Weights of a small GPT-style language model, trained from scratch on English Wikipedia.
Size: 10 layers, width 192, 4 heads of 64, MLP 640 GELU, vocabulary 705, 4.74M parameters.
Training: a variant of Adam for these matrices, 3596 steps.
MLP neurons of a small language model. Each row is named by its layer, matrix (down: output weights) and neuron, and shows model dimensions 0-63. Each number is 200 + 30 x the weight over its row's rms, rounded and kept within 0 to 999.
A block is one neuron, or neurons of one layer that tend to fire together. After each block is what it responds to, as a language model described it from the Wikipedia text at the highest values.

L6.down113,224,195,243,207,222,233,193,189,243,160,169,172,201,209,173,259,215,194,194,198,209,188,185,239,158,180,170,184,199,155,226,189,201,186,177,254,179,164,193,198,223,141,171,154,210,169,219,186,259,175,204,227,191,180,173,280,192,231,231,227,199,237,227,183
L6.down315,259,185,183,249,219,228,217,240,169,206,204,111,182,217,187,200,210,236,185,213,215,159,217,201,181,226,179,178,214,192,183,172,200,199,201,208,178,168,194,217,185,164,208,179,191,220,170,185,221,160,147,217,245,205,185,173,226,153,164,169,205,188,194,256
L6.down324,226,202,157,198,224,207,198,158,193,190,159,197,231,213,195,195,208,177,189,224,196,112,195,184,223,194,312,217,238,186,211,176,187,207,184,185,175,196,156,86,190,227,139,164,207,231,228,176,252,244,203,226,182,134,196,239,151,166,172,181,203,151,207,210
L6.down566,212,161,266,254,229,179,162,110,222,167,201,202,212,195,225,163,220,256,248,189,225,206,178,150,161,213,213,210,190,169,171,165,188,187,246,161,192,195,210,182,237,207,151,208,183,194,157,243,186,201,189,195,172,269,199,167,225,180,134,205,196,185,254,201
Responds to: Word-completing suffixes

L5.down70,206,227,196,198,215,269,256,200,242,188,190,167,197,174,189,219,191,154,195,221,189,190,163,190,248,162,153,240,177,226,122,221,151,138,222,175,162,204,197,183,180,187,163,189,148,230,222,176,247,241,166,223,197,190,207,284,191,133,217,177,193,237,214,195
Responds to: Coordinators and negation

L6.down173,68,213,188,149,152,184,147,230,185,186,209,221,172,231,240,190,216,200,197,193,249,178,186,214,174,252,179,119,224,186,212,166,194,180,249,217,179,249,213,196,231,195,241,229,200,201,210,238,158,233,200,159,219,230,185,169,228,161,227,217,176,178,194,211
L6.down249,141,171,235,194,185,181,137,188,180,226,223,153,183,182,255,169,160,191,186,260,219,113,177,184,197,189,309,193,195,170,215,248,204,231,252,183,220,190,177,123,222,130,186,163,165,232,227,221,209,184,151,182,155,205,234,212,215,162,214,214,223,201,187,216
L6.down484,61,196,208,166,190,206,72,229,191,219,231,164,212,226,240,210,191,194,173,245,177,167,198,200,156,223,250,198,233,151,218,219,213,271,247,233,196,168,146,182,200,197,215,202,170,216,206,203,199,203,152,219,218,189,211,199,222,188,199,191,208,182,232,208
L6.down597,87,189,204,156,163,176,170,241,197,186,232,177,189,211,235,183,234,203,181,188,218,163,178,186,181,216,236,140,200,177,205,192,226,211,256,228,218,218,184,153,249,167,216,197,183,250,202,207,173,221,173,175,185,204,208,218,231,185,224,202,181,193,195,196
Responds to: Paragraph and row boundaries

L7.down275,108,200,220,209,202,187,189,140,191,219,239,157,182,183,208,238,214,223,153,190,157,170,174,171,166,178,283,173,211,155,218,202,221,182,230,207,200,125,147,144,246,218,117,192,186,220,213,189,190,214,193,180,170,192,222,179,203,235,204,239,216,173,190,197
L7.down341,115,214,245,214,178,188,120,236,199,198,216,156,176,228,227,164,185,208,171,201,231,161,196,204,191,216,261,158,178,179,206,237,219,244,247,220,207,206,151,138,234,202,189,182,173,247,199,193,194,193,186,171,155,211,198,183,192,173,238,185,236,159,226,207
L7.down375,88,185,224,173,173,199,142,240,214,192,235,185,198,216,229,169,188,202,185,226,203,181,170,170,198,214,310,153,192,180,202,220,211,241,244,196,200,180,162,118,241,183,212,186,187,226,215,191,191,186,163,192,171,216,213,224,209,199,223,186,209,199,193,206
L7.down457,222,206,201,234,221,210,170,198,186,173,236,205,194,196,167,165,208,234,184,231,208,161,197,161,203,181,236,211,204,185,219,209,177,223,228,195,208,190,161,238,197,221,158,207,149,198,185,197,213,197,192,177,193,188,209,217,193,217,220,216,189,187,211,206
Responds to: Paragraph and section boundaries

L5.down500,144,166,253,178,200,170,160,225,192,198,237,137,213,190,241,167,172,163,161,255,198,143,147,158,187,198,249,167,200,164,237,208,256,267,202,197,205,170,141,158,200,165,209,177,193,232,209,208,220,192,157,206,208,199,209,210,252,207,235,184,213,204,199,221
Responds to: Line-start structure markers

L7.down87,230,215,228,148,206,213,228,173,159,202,189,227,232,211,256,171,230,195,185,233,225,185,222,165,257,213,206,227,219,219,130,228,217,125,190,178,192,140,225,193,218,191,183,213,201,213,191,219,175,205,177,260,165,228,180,191,242,189,193,176,145,216,188,167
L7.down134,269,167,193,224,183,262,204,236,209,220,149,191,203,208,178,192,193,211,229,230,180,196,191,187,225,197,180,254,231,183,212,170,188,185,197,189,159,238,212,219,187,223,181,246,177,219,180,152,189,153,226,173,214,176,223,185,185,211,259,215,162,205,165,222
L7.down436,198,208,201,194,206,207,231,261,186,194,157,155,177,260,209,209,183,160,243,278,207,159,192,254,172,198,240,237,242,225,170,177,267,209,147,211,190,170,137,161,217,189,202,194,230,197,207,200,242,121,175,216,182,195,182,192,125,261,214,166,201,178,146,189
L7.down594,221,199,218,174,212,248,206,179,192,235,99,226,152,126,144,187,219,195,259,251,196,214,260,191,209,194,210,165,222,199,197,207,197,168,148,223,216,254,205,224,212,193,200,195,202,239,205,201,171,235,190,215,265,175,174,178,151,234,154,197,205,211,189,222
Responds to: Section heading words